Weights of a small GPT-style language model, trained from scratch on English Wikipedia.
Architecture: LayerNorm before each block, learned positions, biases, untied embeddings.
MLP neurons of a small language model. Each row is named by its layer, matrix (up: input weights; down: output weights) and neuron, and shows model dimensions 0-159. Each number is 500 + 50 x the weight over its row's rms, rounded and kept within 0 to 999. Numbers have three digits each.
Before each neuron's rows, "fires after" lists the tokens most often just before its 100 highest values on Wikipedia text that the model never trained on.

fires after: " m", " a", " K", " the", "s", " p"
L4.up146:535489569513579444565468510525529585484424446509474462427501468444509584541471505551490415504494554513539508516521479530465575589454517444554468464459548543448444452485543566405482524536599422465413562512447443516584485448509480509534514380506537524484461490520536422418554589534464604586545569550505481444504492476484531449495510532588402599484511467509458569502518495421512557548447492460551546515442488418523491459485525408458440552475442445456453483512451568408465473555464628
L4.down146:494564563519394604484513468479466439540473508536503530527521486523520416544435519523523582478494428478501549548489485455564422447462430564569490500565499483558601475487443563564489491466417492472539484477469543513447505470479497444490435551449442475519564508533401587549529470510524445512450366466452515535580468558485417516531458466461528368497471565528546429567561488550471487421531555566450466415582582533473520565466486492599559455531538533568477466477583473553464468524512361

fires after: "–", " ", " |", "|", "ax", "9"
L9.up191:516439477503473545534494534587565442478496403536490481538560498510546448489532468447455481457487569553459503545528572493472479513429485598603453482557524506515499496407538477487470559527449545427551356443550515522426487488476547465496495530514489484534495438463478572620572561583551466417448500572570532494498423550569481568511395467537542425423432547486463500486450494557585593464466548478537506499650508430501548442468541461507471456480496523514462501518533526440517370488439411
L9.down191:427422520529444610597476501495599476527507397474500542502529471575449522447474539499522482493578516477502507502436542424486506449507569491452568479544512549378465426487498430456528498507453457433494525564529529589561496492440531494559458473553490531562402532529525504548554481563516534589511486422495528425409401476562415390491432500456683440557534524508444539485526563515473462512470532491552545506578480497531481453544486492421455529504506425535436506498522515559499513538586399

fires after: " ", " D", " d", ","
L8.up563:560501523483576452598542491421471537523484390519525530491462575488527558481546416493501515554536543522539450394523508530539514460414492502497469443494447487493383508484561509537549496527525519561549476463471514410497496463455503485431372438479479473512526429557459439567574567449547435440454441419537510534519483472505478449452500428422525580506456487367566417470460466546544411611520433443451489475562560450605561553523527445496443461509486566502488457515378541501495485478547566
L8.down563:462506442511515578555496515476484473463521482457615493479546461497524613472491421541546516523524484499455527592521486515444501457464636536494474572449501466344502524496449537448458551491497490616507467527475419534569560605460475580463478544615522514474394431465618523516441472421509436523494515597580557425484541422480471460586409544566513478463536499552469425442432531536410477446462478485494521473500557518423467465506553544525518530481511539527469478477486508556478444446547431

fires after: " the", "s", " his", "th"
L4.up601:523508567496453440510584452498465484494520501593513402485525533465511463543498505560503387465456504473517463445562460482540575482565548502524467580558464497537495589458483522574460492627604459370385496497464400528530540428516469427440442473530501636447500450482548448537458480549508501586551564476505475449492451466481504495579548508521425472470486394494487462584575537468487439466542429457503563471521512549570532456490459496492540427616546463507481563518449575500469462423461556
L4.down601:470562486478514525437534534533557508503472480463546552465473470483553534471504477564479512481432438516466454408464522456443570556583490515444514569525441593552537477459509527502479591547512585435555521583506351541572449430533499548423466587439455567422490497495438493428486489494537507609559384537525557417487470542424502483489418449457537498528493570519508515549529416507525456524554461524583493527452522489488388585399453434581581463482505533567445536490502484391520466501541542

fires after: " P", " K", " L", "O", "K"
L8.up391:480466436474500607467469575450511473551532523512475493477489543442527528452426541510571539496539570525457514495437494522526471514431483493499528545533579484461517519451443562443469532477508445480574425572475401512490464496457543495423577519559479496480543440543523499447424458563631569577499530474419466504528478506502468404523519417400443491570417446558463518584586537461569488505413425572577463499510434460587519422539475450471435493579487501511491444456412497423448521467652523
L8.down391:488486494454456449565550491404430476467504454468557499456550511481506571450542570555450417502526501503449564570550455554501475461518506469502467425468506483495601467541451401571548571580477525370463466520481543614412541517457553477457463535534487492465467523457462555492564500439553447475485479577414487495403575481553457525532542482526444549495548495513500569368592414525471486480597484467373517475495507478467495616463523481558479571521582538449593483554575521533483485526528440

fires after: " ", " the", "2", ","
L8.up256:512550557548357516492496431480541440495499424458474474523489458455521458575505490452481519489500525586488421508523520480546427460499511436575479506469516553559497556663491456601508489526589509534491502561471495435543454483470500411491422406456467511570445437411490408503431499519476492563503511538506609572564547508483475491403520554472522491452494514357527515515542501513514442525462450565508516530454467518518521444582408472471388525564573513510409454498457616508517499480503399
L8.down256:443510439441590537482498429527444489516538605449546500508455564553481560464471492546521479525495495475529592456503478501454473397484528539460457480474437532444480509498513606448440491492416505571515420573436484611509553443480460514535533419608440450489484480510458545507565545447529550505484442436494546420453442544537519479527463459538416564549557609580562431478397471534405590523490550531557425546441556482495523470483518514589560479500509549539437555553516402446416479453545552

fires after: "0", "9", " E", " Acc", ",", " "
L9.up582:594541551518484504483489492501525508455568363536529499456524494564488390504423544510504565475502566510500461548451484464596520486549518492537462540525534470468507577501498472592509497583483515456483411583508504549462543502486594488531556581547504405450436516503411456491505512531456504524451456511452458536407505598544576522539535582471505383519520425447493525449511516482508503557483571470475419599586400480468373490513572479558389484488529477479407465485452573556542456426581520
L9.down582:496462434488477422539526526537464510492499529504482561549539538411496548471562387524444512517456495555529485474617468484479427481493477517469536530553614545522506508456584492474577525446472575455549444465425568605564468472475546526523478400465401544561546500524519510563475450478554479533507432523428537423546528407430408369519498489541542523508477634450568465439516573539371450517497442557560495517443568526514538451497499564463510481495493498517484553534506536515493506429525360

fires after: " one", " a", " the", " R", " The", " his"
L4.up262:538527550496502499436441482501598513378552446486483459464407442547473532557498384497505407451510570522498553521475455490428541496599527486458527474586517591509553552526554497511449510496517490457529478518492486518509516509470394410432418472448486533502483492454582414510525467498541409501556490431502554465509551437539527588508488526532631448506493501454461484600538461407573437581441567493490584459457555550498570502528366600442471547530546498537511448502515459445542523422465545
L4.down262:471502397463509527519493522456470479667438599535446548522553516503460510373506522523483474484565485462540497462515501516473514531473501495550466495492457453428473491487489460563473488523503576476493536487481520428555465498537555608527522481596540552439530484413502478420450512496550559463451430521502503511521485555528506460554463444401398496499459462511588487444551537457455641529441389491477383497519450485527471496465677388640537469544518509572501534491534499520467508512471521